From a checkpoint of a small transformer trained on Wikipedia.
Architecture: RMSNorm before each block, rotary positions, no biases in attention or MLP, untied embeddings.
Training: a variant of Muon for these matrices, 1066M tokens, 8133 steps.
MLP neurons of a small language model. Each row is named by its layer, matrix (gate and up: input weights; down: output weights) and neuron, and shows model dimensions 608-735. Each number is 128 + 24 x the weight over its row's rms, rounded and kept within 0 to 255. Numbers have three digits each. A neuron's up and down rows have the sign that makes its largest values positive.
After each neuron's rows, "fires on" lists the tokens most often at its 100 highest values on Wikipedia text that the model never trained on.

L2.gate2041:132133113126099147141086143127141112132146150097114093138132109089139165126146137124137152115085165097173144113120166153112098122108108173143124103127122136103141163108168114129120075124121149115109128148123142110140151128138163134133105147134128143175139141144132166162163140133150143124087114130130129088151097105089128160146145146136102156151100144114126087123100110100130167101137
L2.up2041:158116111150094165137068138110124123138147160140111143130092077095120165141105090122104191159118138126135137075116141117100125157142085144134102140171149155088126175129126135151134095128121146100126141094081142152146115129130109182112126125116099147130119169137088140107117126118155143141120093142090146137144105145108132113146129124100153137163105075112142106087103099150167160136145
L2.down2041:102118103143128115137100116123121089101060099083103155143104162081094134127121087136104133118106139138144172153117159141134163174111100107128125104169122143141131126106153141143111170145135153129113133121100101122143122110089142098147107127191094146138152069124122164104177132134104103133126128119116130090119137124131088155121127137143112117086147134162126157124128108132124088144148
fires on: " |", ",", " and", ";", "-"

L2.gate978:120166094095136129153103139130129098129127137152110107109137166130118162163132170186115168130166131146156129083146079094106135144144129118122119180128116128097144134138138138147166125104138132096163127187113148169139174100125098114139157142131139142122146138170121155111117137171096126113134149085150141142155113118145112160190074059136114121158137151092151127101092101111111168116150
L2.up978:074133119114101153140106128130155126139137121130092131116136145141114097132125130141118171132183117127161102110126162148145126131123100119129105136168163133120116110131124157133119152154105129117146124157177116152125114152129151145143160090133112147124162120149113129124119155159098110151130145167137124119156077129167130135166159117174157085151154151135161124114104136112112166069108
L2.down978:118154140142070136133119113138107111075130123157155108086147135113155119153158146114074137163128121115139139136113169116147117089141132102133092160133083154127143163145113179084148144120151115130139083099126142162118112146104144129113145102126095108098148137096173129132084105151133089114127130141121164141143113147138121151143099168142140129112119137121142153120114082133118115121109
fires on: " to", " –", "–", " =", " -", " and"

L2.gate173:156128135141113129137126138119111115070112139130144153153086165130107137099089102097151146100119150157182138125175109134123118146096128156136118093088165150130138114065153117113124146097127113172108099166101129095140090157132136131136106088122146117124097133153169127122098109131137063137099127091184138136127156170141120134109140125155133141145094118129124161118124173109133119119140
L2.up173:095111121166082080135167156129116096083145129078097146139166160161121115141107127129146101097075155129168118119142131161135160148083158127122137145150128161162127119114117101113101153126098098166197098174144121134143151168131086141134170117123131121158132141185142129119115124157122092083100100144157167093160142128157139140114107141117149147157163148134134106104132118102119147139155
L2.down173:121150128157094151107130162110137120113130084155119131151181164142106126139098150139096105142124138122133154111131142102152116142158149120130085123084128125158129070077136145119142139094133120148144112139122129148151100090115103117128134145156136129086082140127151150108114108103141113134154113119180092116146136154142148165129113134163137161125110120164121133105118138176139086128128
fires on: "\n", "Personal", "===", " Family"

L2.gate758:084130123143107146082122153161123150128154171134105121152139134107113111123100146137143134161142124123106133082114113132086116138111113111120128114110163141156167189113118151134148107130121133110155138093116145109105075109121107140180122101124152118109119127156129117108131082124189119130163132136134121162141114101140124123103127133094114137091113123148123097149183129117087142125104
L2.up758:151120102121133134127101099148181138124123134089131128120140157165110117140131159099141160155108143111183108136158149087110159109115104111116153085144079101131130140132138128100122155121139148111175137105127108112109130157148133129171139169119122156106144131145104079104145127162152152112137150152119092076123149080099101114113102129151113088160168128132125136149150075155103144134142
L2.down758:134108125104151081136088170145108117126102114091149093167116165132088118145102107081131138123150116142163078109132142129157134104112112112121118120089135129130120152137086148148098141134099170144087106084147122108171128145147113159115123132174102101096164148082131085137145126138095130114132128096154069109137130145176128176117136118134134160138112110143135105089129132128134129108154
fires on: "-", ".", " m", "s", ","

L2.gate492:169144108115083172153169142127155155113108131118130165124149183114106118106114113128167120116124133114134132107158079129100154142162143133136148095096167143138143104076153102107135127097168105147148141111169145120123126119095131055148129183106102100148119122110122090141109188137138119144153149112123082174197133188140153129109136107113100173138108108094121122165123096121126101153120
L2.up492:155141131163123134125179166126119119139118165111121174111093101130076100142160109127101098164189145140161148128144115173119117133161118076163117124134175116130124087131106105078078113118167121104120086134156175145167129117115138119157149115102115130168155162137155128121142143125119143132120138095138106117130110146134110132098124112128125146135136134145161065141117133113146110142178
L2.down492:118144085169153153179149173105117112113150121169094107132117123125099173132150147130097126123145149149113110108160149164140133051142148128125133105136129144123137181114094124110122129121103112157154141156113116113131115159128129103133139150145105096084150142138116109116147135128155152134130121132133086127159131112119157080119095135139114131135136126144081142146099120100151166104130
fires on: "\n", ":", "—", "==="

L2.gate1614:103118123164175148115130104166091121132083178127144154083089162129145130164144099110162146144164165139097141163133120101089138128128090128138117153157132118123147152139123134118165147071110158143136171153125129142115137124150124080150142115102124135143141113125153081106131121125115104121139129135123076123155131127131097123091079129115137127080122132144160091176133108147130127156123
L2.up1614:119128128146141162124147144155183090124100151124052140098129130152141142109153139165154134111152126141130167132183111130081148137128130126107144128109154149137154127138133118104102119123148135124174166141166149132143124133101134118122131155127135111108183125097116111131118115123108160154149132144079134139130125160112111132134196126096104135099132186146138119149098113151095151177107
L2.down1614:111104074111129100132106112105067187139075087124153131089094103113132161124112146143095147143143142109122138143122110126125146154104129090106127136176071142133162110107130169135143108163170148140122162117170136112104127128108141113140136160147123141138102120107113135120120138094084098115133090131134093118150168115105135128126140144137155132132124110094188129109152132151099129146124
fires on: ".", "-", "s", "a", " ", "e"

L2.gate15:161103143088113146112119146117134133154139153090130151150088132134160122073120108154093140135088131136145144162173181130124113098133078130120097076154109151125110157108144156156117137132151122100120097073165135120114072143125134131141126088112142157162125139115130110162136118138124139170167156109107100163126180124095157095086129113117116116130145165161088107138094111101107156082159
L2.up15:154101124092178143122127159125125104107116091098100131119105138146112175149080130111085177152115111144146116142126142129100143099149088150099064124194105184084117112117128096114134157154141154117128089142159162158098123107121109143105152133182159142134126169106108133128155129110177148115121102120142135146116156127161141118128110117139179116102118136119149109098155122160120147121126
L2.down15:139106135179127096146135151137119133115087138104086142138108165116166082110140153134092061083130087095134124103147154088115167114136125131101128143152120090106120137138103151161126115108097144158116141117141128099115173096117136160135171142160101120127152131144131133125097152149133149135158133098081167154151136141084116122124115172102094131118126157150149074117119156131134119094057
fires on: " and", ",", " which", " addition", "-", " or"

L2.gate995:096174192114149148119121128136114169141092108130123137110146117122147120129114136122131152147084142136113105147129108113148102140195127174102121136145135120119085115097103174114113137150147180158112085143131149137116130100133157136062109090081132142124145100129137122140143100090155127139098153158131085113094149116127138118159118096138100114100175120120131168122172141146124137140129
L2.up995:104105119180148077142127159106194164153121091149116147104130143103140149152116161178096116134160092097116139100116158122139090159128147128140137118108118124147122066134166102070103166173139131159087164100134130127099118118099128148162106080131126123116108097104136138164124159116126144144166132109149161143131157116153176141088085158106113155144078156121122204138141140157126178111154
L2.down995:105104135151104102064153125101121119158126116135132112175119127162152117139130092159099113124126154171112182134131103118116129129114110148139115140123088109137129071137114118108125149167157107109170093112177115159147150112149090157101150151117094141167113085145111104122105119106130148152113135105160107140088115150155085158149117146135134114135168103084188115138083115105132125111105
fires on: "-", "\n", ":"

L2.gate95:093119150146115132145110139170135154143168139114142157109106077097165155106093086143109137136157158135140160101117167093129116111102135115155137156149171074155129065092156140120110178144144116143108189125144173085114107129139150121098090125103132160128128121100138116124147136159163147143159148143101124142176139123136171131138120130123132092173157148173083159118157101135090146135106
L2.up95:148112077135131139070105085146132158112165163128111161125149117082142146104073147124127146105097124142152088090181119154164125109145162185103187149148104121161116127134104131132119132107155148122145185117123112166152095112157138142098148190136130141115143139121110145112147109177142143159139127112128086124102127127150149121135207087115143076135122144118080128093107105135101125101115
L2.down95:135133210142158132162140146111072099111165077117107104131089049152077111104153139107122157175133128139151129141181150118151128158132125091130106146164113142163133125153130089133137149148127147132128126178164130135127118107150147116149137111121152128143114122120084102127165167193135140149157142144121113139173101130098138150121129132126126129123130124105144147149118112111113123135123
fires on: "s", "'"

L2.gate477:113086122105139117112112162148113097124119145093160091143090145139075117163130177130118131165132057113155119116102127124099173136121133163104107159070128135164120138119108142130084154153104180123107136120122136158140126135156101151124180134136099123171148134098128114091153095112141107167113141144143145156084120134079147127135137165104161124160155064101068158156171128145160100097138
L2.up477:184170110118137173116146116141105153150139068123135079123107127169123131154160127092152135159100135115127074149124149151106135135156092146129159161127128140149115160157119108121120175127106147137079120140120104107109164123152119125132133118157158095124118116099100155091099130137145128150097101167111101118089131151150100114125129102167152135096126120113096117161151130096117120119150
L2.down477:119127092101168150124144160084146118108156158093146115137092089150135133131119090081122132104103115108159111147103093158108144074113151142158114168099147132159113120163172132151124144133164126117174110122133161131153087125145113100122134150120122133145128112160135121128105139111138082087155150145152148171092101157115151147129158073139153121172095098110100090082147124111136167104126
fires on: " ("

L2.gate561:107134122150159092133089127133110097160115127076083128125166122143122119170117130116132083133166124144118119095137137191146131131098109186153142109125144116103149108141114141152145126156129132109096176071132109188121143150080138134172135163143078141116107126119135103108181169149157150135121155118114079121126160155141147136167137121084149118166140143085080098131118159162102084123097
L2.up561:127137128153144145094110112131148145105144139062115151135123106077132164117141163092138092122141139104164131125167171149117092086108108119120161114114110142107176124142118103141148150107167193121160138066180112146093129113123143093175128135108124133137151136160153121087148133139114123128128142126134057147148195147141144132100129127132173130141154159175112128146137128146111133137080
L2.down561:172145135114123135137159080120077126109088137151085128143135128076137137113080156136133104182130107107116125109130117172115115126131139128127102139132158120083152131158175092124152086162142124138153121096125094143125108148124159122145105120168110136172162112177093087084089144158095144149129167137133089114119163101146120132116118084121144145154112157128116087129173128129091096112107
fires on: " was", " is", " made", "s"

L2.gate34:121107123111152113193110136132129128130148150122132114115130162091091147189151133127117114132111147130104124154101101085129177125164129126125114123122144161092156103103118115086124130123110120151120147126104134158128092082134083091143134184090083105138116153129090145106096167147115119116121152118132127143151185090096142158085133143122151165127117112159139055101091182088132100126154
L2.up34:113091110129103105123156140173131110110120161142098147144161148156128127171151075121139184153162145145123104143125107109099141146163146086108155089141124096132153126115151121120109139107105107127098166151118104098145144124122133107146130125155154117133105109123107070149147109115103137102171104127128160131159117166123155132151156128117141136111111131151104128140163106180160161151092
L2.down34:126141119114126133103126115165145079153156096088137120113104135155144101120141126122120114113143123094155053152149194085128154133162128146150157073123173130116142149167128158150170110144143143144105119114169134163173119161128137131117107120145115148149111103126133157092126131089144161092121118142171133157146106147130145113083129141116146130101094147091141142096104103108098161117130
fires on: "-", " most", " \\"

L2.gate1233:083146138138126168124096110149167165142105110168089145095109104107158152173106089127110148195169092100088158103115182140139157095123117095109129138122135138142122140117138121127120130115101131133149110155118095140098166065086113117103115121133111145127149079123132151120166149125160149147129124111113093131128168122118161124115105126110090130130181146179122149143118164116165118166144
L2.up1233:116144090132154079144068108137146175147109097096117121095161110112119134155063122129124092194112119133154139129163138179127109120137112134128133097115169150140113142096142127116142143143068126135111113180152089115107118094093165134158134110110153090163154128120135169155127125164190133155148121071124142117161190097137154125149097125150123138082138136165132144115133103133159141123140
L2.down1233:115161142130139093109104144126141145104084114132072123079102098105103142123125135127079169176120128129113175113147150106103136189184105113187117122094093129134110098146116121100131091163132104132156092117125062108128194105133127132125128092166143150164149119152114120155133105131148157097090082128142104143116117156133110117108120119144107099142164080129155159107118167132127135133144
fires on: "\"", "us", "-", " art", "s", "”"

L2.gate343:122128133091126143115172123120134100155122096106150124130102142153135183108121118150118126159102135107141132135130116104114108101176153078141158115148146139141124091118131176090132110128134085128118102155136147114111130124147135081141091145096169089112107072159095166136160088113140136110119117142141138163108109135125126133152106153160110112122106137083125185069147142153091133103114
L2.up343:088166103118144128135147146143119131134120128078149148109185128147076131154126122120177142132155114094127147115113100126112142204108115159138140126120136146143131110142121096118103143131153166149132100153164114143075119100137156164090118126117114139123101110127108141155127162123128144158174138107142097154121125093180145113109138140128094132119111074167093164148160094123099118162148
L2.down343:085132134137183149139123170168134161151161143145131159146091139142103169167097148155145127111113130131185121135131121128157099120133127131182134144193128123133134111103157096119130132085076112123152136112132168137129131105146128133099124133129121146181118072121094106105139081113128114105092126137131157131165136125161149161112122131142184084130130152117125124134145087103108129110090
fires on: "\n", " |", " years", " of", " like", " more"

L2.gate1722:155094157140147136144098142123092118153121144155145169138092140155173140130114103132147097160146124100131124102125121090136122138140095099101119185171164139154121107144136157142114156088121126122089121125140144137109113087132143148157126103144092116144125146145131135132138126185111111127110093149084171100108168087138107157114140134122125121136110114140122134118096123088082119146136
L2.up1722:159156181119094135083149140143106136124119121145116120123122146135139114108140070145096120123160109133150175176099117144110099108164107126149120112167117149152084141101119132145098158155139096127166174173102130105156152127172106109108110191190116110139146139114144115122095103112128096151138132124130160152085134125110116128132108114149173157140168113149166097124095150117158182134110
L2.down1722:134127092106099057148137117140148129151146154124144097138126111117139135150159138116171120164133143150152094120062085145138107130121120133133117121089110150090113137092143137123164142163119119132126151167122147138117120108171136115166126157085151117124097127138158116162138155077147136103129120139135117111108139131148103147116115157121157125129119140161135146133160188168175136123089
fires on: "|", "\n", " |"

L2.gate669:194137113096138129134154136090151135087192093098145113113135151110161129138152100118115129115108128118142153090143107114131126121202175102100152093112122153109098151119099121187157134116148129071143134133147119081181109141123151170152148127151121119132103137167127126136116106137084137128073128164139141111153094132104070120169109087137105103174132111140141123136156071139112106139115
L2.up669:113171161108123094120140155092142113155149135151184109127097155079121116131163138105085123124130132157122142110141133099171158128132103093118148120102152145115135128126166112176117132125086169133159146111186109131115115079138126129122196125126130117107127134129138142104133132116080152140146139166118079151124104135127132146155158181142116154172193118150110101162143098156131135142141
L2.down669:079132139182125155139149145104104102104046095140146153115147151140120171135085120136104086123091164136098121140136136120125096112111139089141173105120143135131156128135134133196110072134111109140118120111181066108124179129140099117116058135185161161139124167132140144130173107133099125150126166148164156139142080105151119154168114144094173143119115126136101153084120132087128141147125
fires on: "-", "."

L2.gate518:125198111064088138143119124114119157143129112106156167124106166128122138143118131100106116142110140073151124109116131076109129112096149125141147105129134102111147164154135167147138090144153112108149110082099130140134138104165121128103085120113156105136154161154166104160155108132108145121118141125134115158129157116130089137117165123138107155155130124080144135157135113123135054123151
L2.up518:142143100112099123171138117135106144156133141110147133120132161144111140099134144117112150138105183098123126113147127156104120163136150121112203071110132096116158148171090140190141092151145085116136142128138148107157162110146106114109103146098158133128146112178138130137128136107127119162139135119133113167147161112121123153142150095108121158122171117144138106111104145132135074121121
L2.down518:142131153127095157128158154132086157139107104149143123113104149135091153144111154096079131130136122115112139128135090172133115143120083131139091148115143133140159148122127133148135085144137085115120106105139127101098121091114107113126116138121121093138146154104141154131132138095146189138136090133116133131131143142134097097123165148104143145160165148108129110136174080127090119152135
fires on: "–19", " –", ".", ":", "born", "–"

L2.gate847:104143101133131179126142140131143149132122107138127082113132112103103099111109149130145129139115127142117113096087128114100106147126128103094137124168180073128136127111109123117138151184166121134099154133133142131128073164133146053070101129117154100163116124165152103135118134142177126118100122103089108118162168115107149154124182136146127116144167127138134130126165144154200157113125
L2.up847:120146162128138125104145169116139152140126163122136128173136097127129161152083113121124113163123096134125137111125122100119154129152140117110132140140153087171131135122130118139108098127141135147075132123104137146086108112103165093128127150199142086108134114104150122119146141132095133133102119101160139122153130167136165123133161091123056113109150116145104126090130144121183134140091
L2.down847:115130076127113121171169165131095126127094142108106098079137119114124147146131115104117129105106135123137068109142163119139142119146128128130105135139116084087131090084113107150134133143095113118130079137127129116125111149132116128104159144159148126154120145131142123133105121123110126103121159122149108101168149126131122159071161138139130112117150098099120119153171123097150167118140
fires on: "'", " '"

L2.gate1900:137100126144140173154092132113128121117134109108117109177099120113137141107108140130131122116114089094101159137126167120146157100093176095143191156151116136131165137161130120143112149128143106131113127127104128152121108129129119132141149145093147138105172161124181137121130114121142094092120142165158135147119149167137105154127148151108117162141109121120144122168169145121088141134124
L2.up1900:184148088114133159095133099110092123143132127111134147162149151101121183150106143128127101122069111102167130124112068114127134108111105102090144104115125108126122107123104095123095114076139133142129131122155141120123137138116111139100123154152121102166107103108172160117135171124120150131149117135168100095116106109151110101139145114166133132115175142162123108129107104108088103110144
L2.down1900:102147134126095167146060136165091130141098117154128112117088120112122095123097162090085152155156158133140144158147122130126129113112135089134145101146123113085121117144135103125107131131107122141131150131107199126106114111109128114129134132084101107139149125103140140146127121116164160136159130133161114180098162078100134103122111094107098106113116104149120148127146160142143160122113
fires on: " (", " |"

L2.gate28:137153098128110122123121093149142110105130067170128120148113127147122103141110107129137133176140138123124130114119132143101111116140103152101122116072113132151132105176115140119110120103141163180093122142135113121080108141134119149142168102106135103128112126133116128058131113142147097167091143105111098127136126108124076123092100137145160190141127111095103091156161104152131137129115
L2.up28:130161108115090096107125124122103144107140114168125118144133118079101083163100136150119140167126110141120120149126153130136159132164129169122109075111141151106127119111130122132115105145117084187107120137130149115069110120121143119137106122144146112149151119101096122145083115160156087110135143094124075126122137095194120120142144160132143115109111106119072131182129128125116114118146
L2.down28:137118165142136136098172109125112133115134131172134115090145122120143096116148100151129110077098133139126164121117120124154110115131131122122098118100124132126099135137114165161089120129167108136104153160136087133174093104141149106110131154125156151124156153103147122132135098194165155125147145123104157168112110138169148150123126126171123135133130115140118140156103122114132081133094
fires on: " (", "—", "$", " $", " ["

L2.gate1711:118154152099118181112118086122103151159146116102155117126059122161099136109111106126104130134099135123114116088140131144117115141147126114109120109120140140132138114113107111120113153101142123097140136088115122126103113159116192138155143101113112124102129180134130167145138153096103131140148125162111132144152121136124109096114097091113155114134107112145122149151157102130141145145093
L2.up1711:151105155132144156167137127155128105130128115104145106099098104140109160113152119131165138089107115106115131090154131118143157145127168095135118152126112085127120158136152149122103109087156157108111140150159120133119124147121128148139147129124106124184100106168182137119129154116100143170159142112143098104113126083152151146071120112167130114125129107128160124142153085137107117147127
L2.down1711:114102132122120127135083148144108141100134140124114141137115141086118116099096101136105158162138146107169139150152140127136124156144186127136113136104134130086145148126124125110141160083132137153144125081144161098089130127120140127147152119136141091149094137144151122106101136128143151105155127144144101144122113096091123136136166110109097148163131122139130151129161152128118179146112
fires on: " |", "===", " ("

L2.gate1897:130160115110121122151101117116115132105134146099109152170120141141181140134113127139127070180174075125109124111125104104159113142092131131125154136107153125139129148157127102090150166126130130111101128126120126147128129125101122192120123092166156176113132128178146160128117126157129144102123094153101152143103112111094163147150106165173163145106113145118111165116127138151144116161137
L2.up1897:134123167122118128121133134135109121102143139075104090171104097140114058090106103142072108094107107141099125111081095162155147097149135137106121138109110139156080137139101112130115119170118119142157130093146137113127150080090126156120151136190161134153159138113115136148129115118101094130141104139115103089151118159128129146109070114114130155147120149101136159187119151155117101120106
L2.down1897:102126114106119093108177154146123123124091107087118092101123090088096124137135159104106112129143093118119111096139138162160138124159099150060154167139146139112148088103146147159119128152111106152148097114095104163117098136146124107115143122130136153127129128085100137171129085104128133148129156154154113126155129148118145118151174157117150113115154149167099049138098140171120086151117
fires on: " |", " /"

L2.gate1385:121123171142085174114134119123104135158142157145161124141126129151098119100168106116102154158098069146111123137083107146170129121144151150121118123047150132166165173137114148125137136122134129108140115185126152139121148132122110138086134103114075099075130114104116102095129169130129139126098135139177162133096123153107091116153104152100159127194103096130128136143130123091170121128119
L2.up1385:108130149121126111133170128133115137114152156123119130122141140148120088106146130139108113139120137120126103112118135136148112118116176112149143137135091144131135166136179154143116134130122136151093125139120142115112110084143082107107126111146154136075122102119107156108115100137123104048130154096173131166112170111176143119141097112149123123132096131070118140124103130098150132149105
L2.down1385:148122138145142106134139110110146133104143207116065147122130159137103108181114120135145083105136109129117120142085149137158110126086113125153110126101140147138145129114111146144135126116113117140117121094137178112153144117130132151120146108137136131152078109157154150104139088137090167097100123142155136126165136159141160114130100148111115140146068176128114071126121145110140129120095
fires on: " can", " would", " could", " ("

L2.gate818:145141123092169142138102160095157091134156158085144130103117165159149120157132103114117107108173131146115125099124099125121116123104161091143132124149144107126133144171150148133163090103097119178139145131102144147158100122109120155131120093087141132097120130139086083097129153135129102150146130146098125181115121110129119160127106121086105125144152132120151180168145123172114104083092
L2.up818:116139099099120144139100175102148116132153120089176145115151139148113138121112134124132112150110167126095162093153130146144135156122133090109125096132136102121137166129142153154098136176112157150163137144133109134172127119155123130118152092106186146103130176144137111114115166155142101143163131120102130136167091095153093175137101135160095130179134133106188164126113132118130164115046
L2.down818:087131126130145142106135117145140118125153147102182127123107139124108093149143137153127144177151133113133112092163110094148155173153107110109106143114125112125127117138087156127108108115109144164132141122156094138153067124093160153149123141123104106130111117130132106149136150165063140140148122139122100119171137111130124180161148097103110171071152122134130137151085109134121161123122
fires on: " –", " /", "-", " -", ":", "."

L2.gate1263:109115101146113118097117099109148081099129154101149102145120165137128122118130148077118091128190114118122140107116171117134158133141119171136141146129140097107150119112134135096141121083099155093134092143109121152145120119116134103144175138146121141101113095126108058061166157116152099135142128139094131156096108148158117106112124086101107154158086115119078137152120101121124121125179
L2.up1263:147104166101130149150112144113095139103086113131134087124118105081106132120124124094142111169124150111133101139133137131116157132114137110100158097133097093123081109102149142101119122116096143138156118148124098124187094098152132124127060134150102107157133115086165110137141133081127101110126087117079141087093159100119107149128106123117120154137143126098146126142172097135142126150153
L2.down1263:156065119118132138114129113116136162130160114137197113113084103137103132097160126129175108111080148106116142149108097113140145102118107121122128100096136112185141158114153141129156085126161102115146126122097131108136087169127086164128144150103099086105101109114093102151136152101171122122167111111146113091110135119144089113157138157128137151112125186125162128080136117131100117161160
fires on: "-", ".", "S", " (", " retired"

L2.gate1772:119092172130107152085132105160155124138190120131081146096160120124149103156195134117089124155139140116170157126071120087159105128140143136099151109114136087146114157131151132149138139123107071106068140108140122174086133173130087152127108152146127111080138111169100150116105121153140109105149120131160141123142156120147084102167130120121088064157144159102140098133147163116134149149155
L2.up1772:128149074119125101130129122113111138129133088123116132140115119082169111143158131104110116164155144142177126118151131136131142124150111158092111165157120106117116147154104146173112127144157094104130075102099129146125121146127113141133108142093113120156109122130122143135113123138097133081119127112108095110149164122117105117147149126134112120140085150134137171162094092097121122133125
L2.down1772:131147153155152123117108097127152120126114109143107132119111141113128132115180142124085098136139119132133103106132155118119105129142115104167116106102133142135161114072152053135142160111107125082129132122137155130139122130191132151123119124144164156125121172174100167155139115117159125117168141140146125109152140143097118137130114164129115162137147130136181114136121152132114149155147
fires on: " of", " |", " for", " to", "-"

L2.gate1703:138120153179120148126097155115139102132122125129125126178118132096171102120150093141148100187192096163137157139138128114128130140088160100112087135123154173130125107117110133145129117121112104127074126105088124126101126144147109142093081119115196132099165131116086105134116109131120099139141092118098120082113121145075129122168156100130106131119110128122160117144120125161169115136168
L2.up1703:099146102079120145105104125136096108111130086115140081155166113127089155107129096099139134117108117146144099154088127137133071133123130155152097097171124152162171114136102093125166173128132128150134137118160204148121114116106144141120120188149110115148117140116116117120148104119155135130135105136070132180103081113150091074143136118122127129125129162163124095175083148097111109113130
L2.down1703:109116142181089082125157108111134119143108166141131116129114163118112134154119131154111095156116162098153125116131172168113112107074131100116125118139155097117136160110112152126132112118096173142094125132143166118150084134121115117152146117130106122111101136108132125078090175096124129156114106130069124163109089091184167134099099131129123148106167158127140125107141100093120140108131
fires on: " |", " 1;"

L2.gate930:096129086091116119145123127099143134156124116129161123140134158131134104144143150157150130111100115155125145129144077135173139133101157120103140101133140149138160118180133125155130120175188126111107138126070146122102132107131109158104115098146108129133124164112106116145143138190123081148092135136169102120139109166146110159150150122091132134133157143166102136093119087129118115151119
L2.up930:135119115153178122143164072108128114146146132185110126135133125156131142145134184133149137136163139085146118133073164086110124113147140129147124157129118130097136177132130102156138141165114110118105109116132055089131091153143120127171140099122093094093100115128166126128100104137129135114189094099133139131149133120144120110078132118158147104120134149132112146153130145114143123126101
L2.down930:158145137100098132100134143127131118111134117143102162148095142152106148140124121117080122144112128142170148130114135138149104108127112118164110115146074127144122201139179115170125114165113113152090120100130117117158101152114116145196159146132155118105153150111162114152167099132138102080159149155161179125118176122170127123128100147140080122151110138098109129155137128111152122113110
fires on: ")", " and", "\"", "e"

L2.gate218:133124124137102125125125150144163145122180141126104090114117118112149149129135116131108100153150144133114146114128171132173189129150126061154142146114137138158142134145138109110091145132074124143127113116075170120152158157140134119132152148103127154143107133111116115106113148101149150112150136156099137126133150116139122143127151131126167104115103143126123149125138132123146134118114
L2.up218:132125138129092114107125134122069089181110135115174140130090157084136128145162134150101143132127114153113105129131127119123095129115109112097112092124147114101153132145096123109112123168122103094130147125107133139143106137094130159108140124154122140181136127144109102154116136105108112118106121130151045102085150079144142139102121161130155115130121104145136155163115122087100116130184
L2.down218:099114150148109136161112135109126148126135188169115085113140093135146119125125123157107157092137132142133105164125148118148090091129099135159139098090095142077120151134090159117158119148121147111118157149103158105095118148126112143127107125132164143138117123123136119136140147115128135093162148148120145134117151129139150165102084113140129107093143185137137111101103149120117163111141
fires on: ",", " |", " of", " in", " (", " from"

L2.gate1398:154133098087150166160169111135116093126135113128146128151123145133159144119125119104164114123136110107070090117149117098119089143119141142124126168144130077129172108141131158154105126113116130148124089100108095154136118192121117120126176133156138106136127162110132130144110118130107098103128125084192136122065159158140113099129095149167148121130156072116110100140173118095123129113084
L2.up1398:154168133093131164151134111130123132129129115099119129128123133133131124123126145056146086127100162108101145182142121090106105117108122140138138125129097130126163141162117134116141126088103136134124128106113112168111137149188112112132169107146092089133161120137138065141110131117152127101098120131141148086148139136100097120130103097123111143139120113101102118120161116129098163125099
L2.down1398:127127106153130095166117106120134111081137121161140105147136139126137124142165155100119115092147130176144132117111117164161113088154122132126122093148110118116154139136121105113097180145131147149142129094148125156119084177116113098113113087142137126110138111125129102134146126112109139108136158113124129076098116123142132127099136101139171106098116096142149140101167163142153162112150
fires on: " or", "-", " (", " country", "or"

L2.gate1950:083163106125133097128106169133137088109125133086107137127090123105148147112198161088155135162097134112128126143136071168143142143135118124095170147118153078130112171176113130151115111161150144125135093088140135124114120166125088146133119110105172143130162137133083134141098138076135132142154162116114127149132140109111130149141127134117122128162076159120117100122134081126138171136137
L2.up1950:125119127144119119133141161096094106154154104197090117124130164073158129142101154140163143188095124147190136133118103150123158106118122102111141155127160137138129127133133150146147142121153093117102122119132138101205109160118122117126137117163115133119104157079148132147107132109152100163129120154152081130089104139153126132141171151122152147124085166122101175110136148112116165116154
L2.down1950:123098131131130089122134122113150109129123158074150120114141141191131139115159133122163123129142096137154122137087107137084150139164075142153107140123108148061104142153124096131158114157168114141117099144129075122097142116098125147117162116111114131166108115181082076111138147121094148164104178120133158147164128114108144106107088105099099111125145147172151128133113135112144149115150
fires on: "ing", " of", " that", " to"

L2.gate1230:130109105109148115171147120135109147126147111102147123115160134112127117193119143145134088105129130155142183129141152142111112134124148115136145103105126138110161145177094150117143151130106126123107140137136130122145120106175131106110096103151106154113111104115161101132079112117162113110125104153164114156156152120109149136165100145127149124135169140095106138129165132082152151110138
L2.up1230:115108162134163132136129152170125129139158155096116164075118142106158171181125189106135103133146109112083150127101116134105131142114121141119153118143096110129106169145113149117121141159097126114098086128173132121125168107113086108107118084156111128150100098081130135121105080152144121109127133120071129138139139109144127124159179101160132069117162126105071161137134140080115111136059
L2.down1230:171104140152089178113132168109126084118136118112128168114132188126160108131153080151115108164115125112126085131101143096149074145149131101167114153120159150152117110140087127143138101148134177120144135128090141105129152130108106128156117111141110140147187126154133153130090109098109095121071145091152149132136141119143160124119131120147128126116131099158137094131141097119095078140119
fires on: "-", "e"